config = dict(
    vocab_size=5118,
    qk_norm=False,
    tie_embeddings=True,
    init_std_down=0.00639,
    lr=0.0181,
    lr_mult_o=2.0,
    beta1=0.93,
    grad_clip=1.0,
    schedule='wsd',
    decay_fraction=1.0,
    final_lr_fraction=0.1,
    seq_len=1024,
    steps=3354,
)
MLP neurons of a small language model. Each row is named by its layer, matrix (up: input weights; down: output weights) and neuron, and shows model dimensions 128-255. Each number is 128 + 24 x the weight over its row's rms, rounded and kept within 0 to 255. Numbers have three digits each.
A block is one neuron, or neurons of one layer that tend to fire together. After each block is what it responds to, as a language model described it from the Wikipedia text at the highest values.

L5.up617:056091142137094144125143079140097109098132162117139116111133127127153113144104099079155088116149126137153108134127147150125138142136143106081097115110123107115096180123158127105174137107130115130132155163130106142097134149135130102095138153128150136069087127112140151149142167162117108111119088097129104113154131098139103131095150150097096149144104128129128169141151139142106093086114
L5.down617:118147092148181096140159137141118122104130140105112097152122128108139143113110139104189113148118091114083135134111125118117140138134133111167200144101142159126086114121105149116111098157152151145117135130100113140168101121122120111185129113111106111147126127148114124111092081103113157122104168133163157136152121128123128097134105097136148148157140119110139092137127063151160120151108
L5.up972:122108114074149142096146139112126146097118132150121180113125147103112149131151085146115131099118132134114137051183154143116117175113160135080112149122163071151139127131150092145137160104148153118074190147121114122160101135141139078134124093119144087096124114119070116151105100127149119118098116132122099171112139134148107130094146166143168155103156120200132113122136135142133150142113
L5.down972:130134121144128073113095073134135140080121166118138158131126176134132120117159164160184105147166083108138099139109118105121146100137097089158154132147106126123091158145112140108116130085133112130134079125147164104098156109069104107135134099125134170160140146120174092138167108100134104118143095122140128134124137132166131141126138112088136098118128156118153144141143124091157141130096
L5.up1347:124164110114127134131148145144153127121126165114185179128174148137074162135133152075141132088172103133128126100118103139166127142084167103120136136097121056135134130095168117114118109155162151120160159150093153135149140129109126120096122114183134107106148123127126119136106110101139160089144122128138132093136156134094145158119122162096162108136122124104141115102137131186135120157118
L5.down1347:111132142125111161102136100127100153130103110133132106171119091076142105125183136096099102144096172120144120127159111142125118108104125086120145176171083155086127103106114132090138156158064086142097100128159097160119152082175132144101114135131117163165124121152144063140181113142092137080119145126092157128128157147157123147158120136112148132175094103105138123144115048117120140125113
L5.up1489:114086117139088138081114124114139100119145157138144114139113153142133117117134124120148139133109116154158102097145112124143111111129082108126123154131107109140148155109107137094117107128095147129151117120137161136133138161138170132123150133123122068146119114190135127129142121133108128057138116130086136082118132157129135130146113137108124126137127134118073177120110119104140121100135
L5.down1489:103169181120125153123176162138137180139169132103150104142116118131117103144122156087130155119130128080112177126094108147131169144135147161116147101067101164118105161110159149105089156119166110118143149122138114096101147162124115115147099122148146103138143167100166118144109149144134109144116105090114105136123172101171114128123149122140102102123130134118123080147133126117136115134135
Adverbs after copula

L3.up300:130085121091099171146174130097141182072122132127162159108124123143085137128157127133124120156070139123150150144161186123095109127091132156133168169146149116115144156151094132118139104087152125140097088123154102127097175116124131152137152134151133160131120128128168156167123118166143126094074142110152121155166151134129125112149160148141155120136125104101149151098157109155161105113128
L3.down300:101193136125138114149105113145128168163113128081117110130164164145109123118132134150128131129146151131160158145120122122060114183180143118133123120132118103136117124141125152111106115130101117133107113142136169108120117155145125133114133130127147141160145121125092140123128118110145127128128147129082108058125115119110146154090141102140118108158137096127125121117122112107100145129139
L3.up550:120142154140129120088113121127151140093122153161160156126101129149137160127145116098114157108110122143136093108121144131147121148111138137153114167134101152136116111115111126125128159128191147080131138114151129117084142130178135161132114085121143128174110089107101135128079109123171108172101135071165129118142108105107120156110141130122103145137165119153137136145161125158140120124134
L3.down550:134151109133101167131169101101137143145115139102167147142120135121152111117135152124154108118137143119135161124125130162143110113145128116143069112110126116126108140149135110126090100062133092130133153159170108119162179122106087144121145131174132100149171132135130149138153126137121099081107108148095123138117121109114131120125113136112179139119099115138091138121084132121145089099111
L3.up963:118124136141116117121084147161137160127112110112116132110161138131128134083103136091106112118109161080133100150098094090080061118156100112155134141122135121132108137115170114090139169135126115154150088149125102122112049108146152183118101108134154123149102090134112123127130128201151132130145116104137089098124125112147090120123116109127128124092130148122144124124125101120124109183104
L3.down963:116149094084097119081098154134095094120146117129131166095154117148127142107121121164169104104160155163155124097122137127108162143135096137150146127114148095142122065168100131101106111156099150156150113136114156092124147147093147099092112117123127067137130117149110119132111101085177073150167156113193124109152116087126124128134110089091138152157155154138125081105090126167145147112103
L3.up1045:123133169105117140122090149120142125094130110166133124081189125151121123098080134129152160120134180119104161134101115077109098100132118139116198135152140139138146120098161143123132083144138158110124162151108154143092151137138130156116113101124125124114179115156109160133157085113125095105127132138130129111135147118144098134125146127149160159160122130100124125206217104160112131121129
L3.down1045:098114125136129146133164079118086117144109143129132113134190114144091166153142103137093117124099133151142102161157104129105111129123130124145117121106124086129110135126137127144148158107117150125111098067099177154160087123112053129114105113177179112159132093135140162153144139158113097123124089135136133118097125165127154106131181115124193150173137114116130149111138157161112139154149
Closing braces, word-final pieces

L5.up593:123130154125114155134152165170140130101132135111126155088112121131136100177143140142135100146108143097139118119135118126091108172158156125081112142165152143094140147165098144170110159145115135110131093145102135113098103123118125151124165160120100135107122075144146164158134162138098100139116131129105122134133116115140102114104158124194142133153130136138096131116131151088084112204128
L5.down593:145139122136108129123136123102115147130072089161129121131116119110125102173124118119165181179136093131122116111091144160157112092158174110069166112121140136161116108176151121125109178101143137125120121129123161123140117157110093109090129108093157131106108142138150125137108120150074134104112115162133132126148141090116131149122164126121117168149115091108104151141203100096130129119159
L5.up830:144146124148096152122132151146143112112087104136159101172149119131122138116151098110113163126184138159124094133117152151124120130127104133125117189111154113152105114148132128131142132133126152143156131100109157147138157121133132102099164135089188116103175077131126170116147083109072151145136127093162120138109104159123090135107121172101128121078085142152115149137116111132120114157122
L5.down830:139124159120080119126130154099130171106144147123143127138131099129127090152141141094106139144121086128172113130065146140124162115130168079134117139160141112131081099152141105134117104145103120130116148134138153159149144125138165120148150147143154107090097117112138155157148134118122166158126137104108132126136175135112129127102144129131160109115108110138109144094131095121129157152144
L5.up1321:145125115090146140153115139157105154127113125108125130124156112135127147157158162086139095134111143142151100106103138102103134146153110101194138139133142157140156116102159125168123149117141111126060069125122159118117105117117091168098144163150137140117117125131082161147158130125120167149114168131152103123127163126154166100106087153149149170123119161133133131104146140122098131126103
L5.down1321:120126163169095122160132136087103116121142085111117138108134160148140105117102159122121151138134099145126123135081159112134135149115160115125149144095087148130119108115133123166114137164128156160143107163167124126143140121128109073143113071096149114123103170149134120114111135122149177126157116129091169105121152166127115154117105134108156142163156158097117124113084153126145135152169
L5.up1325:165137156149123144077156170119143112121150089132146123104160082140152143140113132158144152125097131168144100148147098141094137108165129132090130187145142106146157116101130146138147112131189107118165133164122121136108120117143109158120126112096119150086145155095137121142127192123130178145131125117114115128133181146096147121094133121147124161133109170079121120121100125146106095220124
L5.down1325:120136144107115108125121147112128130123065119105117125181124072134156094124121129112104159144102110114152124112105144185139134127135165136142163136132119133152135115168123156097123152122106129076175105133105146106069127102126118085119146130098145150128134139136118167153112112117067113140132117164149155144159152138147164100146121143076113117156145090104123169118113150109102118126123
Year number completions

L5.up78:114113111132107117143141092119120115120145156133135160133091134128212090082130122134159133138138140116103172108127123131178111128126179140121110122157157129117113113164134125099146128093120110129151184111087110097124135171118145111103137154118102100118123130146121181125125177137131140136194136110129172122131123142165103115137136180164112127121094164141124096133142138176113169151125
L5.down78:108135123125149128093124097157157139130122126109079084160120110100125113144134194128113112126128116133126121145121163150172096121131134126146105138119096139148078158154106175116162118138101155156122125081090098100103099085148132100159110132143131111146100112109133125111155127126112115130127156126113135097074133145160085165143134117135150144113134097138096168081120085168110096175178
L5.up734:158149123098124136132145148147148126134093118123132102115109127097108128088164121190108134182135157136109136122139143126162087144127107146148087116109161154108116142118150147123152107109138138120078143158071180119117084097148122094102114151125131103133129131140147140159099161138065125118150151132110145088156148146116097131133122102134112100124108141136090098136160083142144170148145
L5.down734:123155148111135123158122120143067138149128115139115134138141151143131133162144104101114173128132105103161169128128127139142097141126128125096108075116114131110087104109108117108150129162108163132130121146168117126163103106109144149104109133138136094127156075125126112116127113129163109127087117162139156146153142134117188148133113141093151109123142115104135157112151101172115105098117
L5.up1653:119150144107178126160127154137123098145122142120126122133100146115124110124116113131104116127113121170093173078125160161142129114138087135152141167145162123100140114118139123131141155176078141147173129107112153106113103095137159081093150129159121141105145113118116154141122158109112105156197132147123166103155104128117134150130158145115128120108089131134130103081122160141136132113173
L5.down1653:104145105152130136147129122082097146132124136136133085115162123134148155147111093140160126131125158086122160130186125152097099102115126140086103149120151124168112116118135133131110155116152188106138134122157132193165072112127170142109134119127121149129139142120141116118133130139122140165113122106119077085124114186164075159137139077116135189091138145133125144114131048106084128115153
L5.up1910:100124127109137145158145149082153102147143140130127083115114090147160115111173120146127144122152132149153168113140171133138115109131138112133129143147146151172164140137141119153115098157155140098145169116105102145148121100105159093086103117119108111057116207125104166087103172105102108100135157130112137115099100146102158113131132163120171110107110100109122097134158112141127131125096
L5.down1910:099109092145101116112115085166148123157086130133125103158157184132142112118126146145110119124164107082135123128105131106142105155119157120154121128154138150147113160150146155120127105098144118110134099112116141130125128101143122119110146099102139124126109093105085117139150101123144137125116147141111146111106188144164085149140139075128140136119116141121150126115099144144133108163120
Word start after quote/prefix

L5.up30:156127113143152079163129138139099068141123106106121147139161151170148165142154119152098161058144180118121119135130142143145125132166091105129167111137081113151127118103145114113094100095160131154134126077118112153174115112146127185160150130098131100141143129112135152135120164127094158160144101120109174143146156158130108164133129136110117141156120129092133123150130141108101115124106
L5.down30:131132128098090164160133163106141106103061134127134143153132137116152117111162135124137114089133101185096092100132105156146099099132117098088090173139148152121123160102136128136122146121102110120104139167156102076144201116112174145107121111139148151117090146115123122127145137157122147156150117130121146123126137138100131144126115151100095129105142118139147132121134110155140118109135
L5.up678:170140129154116148104143103147147146160118141160086140143123109104112155120131135114144109114127135120133089139082094148139129140155115083128134119069146122102133141135152098147104171126152159108118137130142141111121110132131089133131182157162085166103158111085127070125092158106122199155144122110108103138145137126140112147154120118132119154147137131111159148119133143140119152106094
L5.down678:154170138102102109097154137136164089093108143119150112116135133116121144128118158120099132111165167168090138148148098113131146138122121156136136137047132135103111130147118095153106128146150124123076135170143090143109110129107146141109166146214137091104096057117114132141147091148151115129094119107109172150132128125125092101150150156126079136156088104144116108128136163074143100081165
L5.up1379:161131143170109125107087099112110130146131108123118096116085124134177164130139109103170172165105116129142173112114141115140128112140081097119096122154082082093116151131145058131158140117160101185113115109122124179154110118130104138153131108151153102149125115124128141130060113136134117170120091111133118153092126127134090140178110137125148147139179113117125140173141106145092124112109
L5.down1379:131134130127116146117167160133149103138137134101124146143106092104119137078102136123124128133121149129106123161174108129105077137153157109133160133083137100146127139091154129154105077099106163129123172158143144108104165106111135166120107164119154152136117107154117133174151135067133163120124117130112113115136108096146127110130155132169116121159111169159167144092101112128142119123133
L5.up1985:142148112174095131112080128088114157177142117074110139131124117115144101128129135148138145137134154166153118101119133144078077103156140117112086156117139120209149108142095082148101114139133165128128127152127113147102122135166125110095135116150099149148147124175087176124141119134106123160181125127100115149114131101090111149085142125095150104115115129147132124103129149112138161144098
L5.down1985:108098158111117092143137123076116129127107083120156127149120148083125094121127095081105177126121134117151110096151104114143099136090125146143116117158157105110113112131154103102127170140147107130112168117109117141189129122118133111153108086146147215128110107117121108150129091137137142091125104140120165115116116169110141113177134144163150134138136130148088088133107102096117098131131
Mid-row stat-table cells

L3.up127:143120184157112106144179094158163117149120152082148145146080161096133110106134111153182144138161119110160115091139150143162108094106125126179097125118089152138119108099090114117151135114139140114140128130174169136136130079116160101142134114169132131109125106087109138150095155152153113116142151106109124127158100152111131158138092123111169116151117168124147141149130146164089138067155
L3.down127:137171101156125104117154155134122113173104115128133117138090124093140142097066102170173161094118118129086128108098149132176074111154149145088127146102136179114123143091114103136142122113117153109119139140111141107099137135138124125087167109148090123158125105114099153129137153173154106135119123165061157138125120157154134116130138096109159105144147138139090172162088136143163079138162
L3.up191:114129118152100160143084133119136132138138128126121144100106209170156119093146120141122161106155144131100127156114144099112119084152085116159126092152085151129122150102128120127106114166127126126127158115125149146124106116145143153103122090160120133121114127120116117132099100102099139130149169113138181124154110164104164127132140123133114136139082122130150129074131131161115145138131
L3.down191:149146134093136142136131109125151135139134142140111073150162131165152135121130140130080111139119137165063123130110089138119144188141124143101153149148155104103161169129160143105173148124097118120086075139142067131093158093094130160094150108095092097124139108098133131105135115080141110113150106155127150146099103123128102135157166191118147143134131141138145164151110105114132129133124
L3.up531:155155139122117068160098107144148105082153163135091108117121121111145124128098120155125144126124131140105109198111084134157144107146154128120146150131152132122121123140151138124087160128171158165151171138115133154133119118133147093125116136108097134132153126120149105198153121116137096126128108131107152106107106103118111094094145131168111120092158114137179166107225091139132143114112
L3.down531:108101107129149160123143133138118101133124206142154100144076121162129127128119113153139119140129144161118103116116166148120153123129181119123132097117167125106132128127113127098148096132184138145113139143115180127114177150122149103117121108110120110156094132152109134124169117128078119099130114151107114075122123135092145170102148142125149170131083129152134117155158134210090164153134
L3.up1388:131120146126126098155137128102126107093117143181100113145101149144143112150142177124159114123107143117144114141115162147150110118120122117149139160135099154142145116126103101150146137148141109135163131082121095148067111136106131097149133100139119120163154134102132126142166139121120150113124108112116197134129172135165094120117122149138151103173101115108137137154185130135107108159135
L3.down1388:198135109123118108159135144133122093139119140145098097130144152136129147068162162126167146124120079137125108111144094154126162125180124109155089143169150134079133108146144109081123125128119100145126128129156120171116104173115150107142118130103143097142167123083106164139142152147159107120097121122113171100110087094121089130069148156097123102118101123130126107162120105120111128090108
Zero cells in stat tables

L6.up1066:102126131094129175113161120149138129112106108139165148093147123146097102137056155122114139130107122112129133110080119136089129148136139106175162132131151087111142092169145138091117126112148196114125151131148142110152139108118113130115148124124150158104154096133104156130137135195135101159115163111099130155134102092134173172130095118096189119154136139152121133124105155111128147134144
L6.down1066:135141132128163151089174106110168135130134148160130135148111178148147146111098114141112132080088101134114164114142174144133169129129149095095107095119157159094144121156129118122158134123098145147132120105140093143104201121116150140108158128105149125138158111110156128141175163111126115092124113172130103118110106117173072094169137131060113135154142093078133122130150124122130145156109
Number and year completions

L6.up1681:142173146145155204109106112123146117135083102113144095124150112135139150134097109109137143103109163100095113095100123109157109153144119112120106139130169134146117100165157108147118139168147143113117136138120131160133107163106075182152094123129154142152101141126110155175101121141132158095135126155145114108102129130129126160069131119123185117130165121141105095109109094144131132142139
L6.down1681:106152135135135131130138148113143104099127150092091110164148094101083137123060137087132140105155104106069113124106082123104098129057108074145081093129104120145168109132147116067125135144148132155124177153139132152163158146114113161162093092135132139134123152125094159162126137098147138133161129146104133082131124127118154121147117125116127106140147200114162124133090096152100114118096
Existential "there are"

L6.up140:151093143123121145141156130118119115131175124105134162154129096100132123136124154121120097136151139152112121108081118135141138167106100149093129100137161174167164094125138059120134131159113114151120111111123118138121140119158149173118112167116109123132107107130079135099148157116108102153112130142085210133164181161137095112101130111181080115126148136126104114108125162092105135124121
L6.down140:131144109146091141145145144132117143158137159127082108149150163148140100148107131119137167152159148169104179122136090102106133099121136134149151088123104114079150084140114136139106125168142167156135149123131134140190113145133137109146097122136154118098159143136131075090129100125116125082169136130121146134151097141097151068107134149104080121114111133145119116146110142125139126082137
Sports stats table cells

L6.up14:151126128123139140156148095165168160154106170082137121108119126104105119115111160166112142080163141145107145124136158135131133147113132156192134131204102103102125124139144123143152109109140149146151179146121119120111156137158138141090118141159130115161129143112095082150133112109140118100110115107097140100152092115133149169139114145170176150103120100155134099132123111169115103121152
L6.down14:095142158133163112099139118134133105108141126129164136139143140127095129125140120110132125145099106167175073105101118179107130140111136163079141133082108180138128127148117093121119103098114136123131137103136136123157096100156122145135157138134124095158160085109127141109118125102120171144163127135069106158159150158118100107111136176125128135131092134128088145155078152138114097133121
Split word fragments

L5.up211:149134145109158154137155113070115106113131132089108113109079079139126145158123143167123115077148119131138139113118127142129124133124131139115139124136155137137134080164131127136113116135146124116109167144140101116138122075140136146149168122161140101093160129131114117135119116141103119122143127122126157156192116134132138189154142151138136129126115125090132094145181120161145153112156
L5.down211:117118143113104122122157116142163125140140139110119070125091105115128104089129154105133192126089106098126123126122127116129119145146123107143154119105122171127113129101107125104053138102136121133125099135136131117179132095128123126126129117104113112145097120103094149148129127118138175124163123151100127153090101154147128123120094101150123081141129128143085177172093138101089137147157
L5.up264:142110160159105117108103128124125114109117131138048121111134094163141124120147135127141095138158119155128115105091086096172096115133139174097107135121085119106125120130109117150132119125182166129130158144123098152131106139149079205124144118136115115114147106125121138153136135095112157105139157129117157138120081103139136080136128137153137171116142146192143168120110115112094129145103
L5.down264:105095167183093105119135153090158173118137126115089120157121105171171124132124149128069157136108154151085162109109104120177127151111173138106131067155181122151130142137156136135098118141090129140070154137104128106108104090114119151141134136132133150121157138105095167141129127101148133132146132138132127180145094092123110089124123131180112144174138160165108108091127135134115135078149
L5.up606:106102145154184133111165154089115130132110158107109100125110128138108134109118141128135107151133112110155165157143107161123086148124161123135091106116129139131124126127120096131143097114153161170139127131138115126144112134080154129144096173105115189115151134126135131141122091155143139083146156140157149149143082161154146102111131134146114167124133163188134116135109120105144136116103
L5.down606:130098124152094120168105100109098093113128106140134130144122141184104115110172144106147129108102110107149155135118097104085113124143145127066079140116123126150162110110107177136131131134111125166107180122123114121114121116143110166145115132138131118188144174129144188067092126149121106101134128145121109155082150113127151160141126178138125157132107149111103104141142111099152121124140
L5.up1185:109117151122091078078102118157130119116137103121120157135145135118168154136133137140133135105125160139112127155115163151164130078144142135129115087162130127109156133132129132172113127175136132110152139149160132096122158134130090138126088094107166144141175126125146111123148176092114156163108108059083099126149140175134088127170124099085138134114113128107116150150094138080132120136135
L5.down1185:120111108130120137127142149148127138139141164125141173133099119110151151106116123100095170162107160148110164129181128093168143142133145128107111129108121134063164162128175125160113148171112099134124160114155148130096130155094100127106118134183109117140133113118144117105120171114121126167155130135132143147129165125158111116186123111107143155157093089117129136117142132111128163086103
Sports stats table cells

L6.up1039:061185116113108160130127139110126128106149180130127088102109125106133110157153127108152125146132129157104133101139084141180115144151131127110132120111086160123168112129101109160098106146133107107111142158117122116126099106118123147153118099120140104112149118138123123139090117107133120172142163130134129126128133111119123121109119156137092115122116156135153118116212111101077145066142
L6.down1039:125127135130137145151133188139103111128128100129135157125135128134143093116156129156111098137108107136108150126154146105160118090132112152130126088116108096136092122161130131069127123172100108131094117117121122165115138093133141117121126141096141120132111156151152106088119171123147147068108128174110106150131091155104103137109115112125130200156151134140107119118116108141151084134131
Word-internal pieces; table zeros

L3.up354:131124135097143122204150113145159134138150144134131097136102124155120129101138122149131097147141131143158156120121164150159091101131109158094141125135112104129162124110118112137161096074113136111191133116119137133097131131119091096119129160120153127131113138129141124202121123110100150093140134093080191114098096153131119138141142175145142119102105166129124066100126136139148107067141
L3.down354:126195152131127108077130177136139132144147117136137111126088144124165136167106140130158126132135148166136108101090152120138114112078154130131143135161128089093127148122056124113082118140126112164109123111135155142158124119111159136162123098147082139189120112149125130149138192150103122107134126159093119153176136139131115107107123150147169121116149126168133119129120115141111128130179
L3.up390:143163127146139124113141137177123125146167132121141116133129083137137129101143111167148131137163115118095131139132120141139151153178141123137152097139121096119114125099131105129155121100170064163110158151126118141156140093093138144132076112079167129113153151143088137146097167124105162126151095152136136131149119154136116118168119138186130125152105171121138131146107073115096107123124
L3.down390:112131175128093130128152126119157070123099132135109092122137102133152103118117130115139161125064114121135145162121132107151110134087138139133152111146144128162107161111105148098136134152099126110140149133082150117147134130128158087173161140161112105140141140132121143127116145138119087143151177163090149148134149152120181105152134109156139126115104131145131101130110143127119145100115
L3.up1741:145141141134093154124117152123115087150176145139132122169133114112165123124118154142151163120098105128110124160147104117127126102127142129114125124086154134108110123111155097120118070133106137163156163114112120141087132113073118103081156122085107085106158167153109135121096146123065123107168132176118147115100151102141186105140114142169126103120113150126155150127139115131150138102102
L3.down1741:082126139142135115125072154090184121117120134122112157077143119124112162149108186117150118114098101125128070144152123109127130097109104148132135124124163071096120131101114104161131126102112156163118129147099153115116098127110104116096129129169104164180116144143109087106125159145124123115157125149116118097117087136097158133089160142164120160159154115130168119086110103131127135166146
L3.up1819:120142118146133147135120131140135121107106129128111157148145178116177182139100072131128108133124136101125139161134105118145150094124136119153117109117135169145132160136131136131137095110153144131131137101109149134119133093142133122149120120126148182134133128178103131158091130148105114123092096137121135086150105121148145131166144154144187145113100148145139104122113124155137098164125
L3.down1819:142101128108101156133112058101139136093148124117141163143124178144104064164140165143101119146131115128147090148130149140105118075158116139104181102147132096135139125118109113167127126101161125165113125121149119151163141098129130107151152174162141130117122151116131106134143145122137120056110179152132161173108132141090121138113110101157110128128138129159109118110066084111146195149127
Start of quoted/bracketed span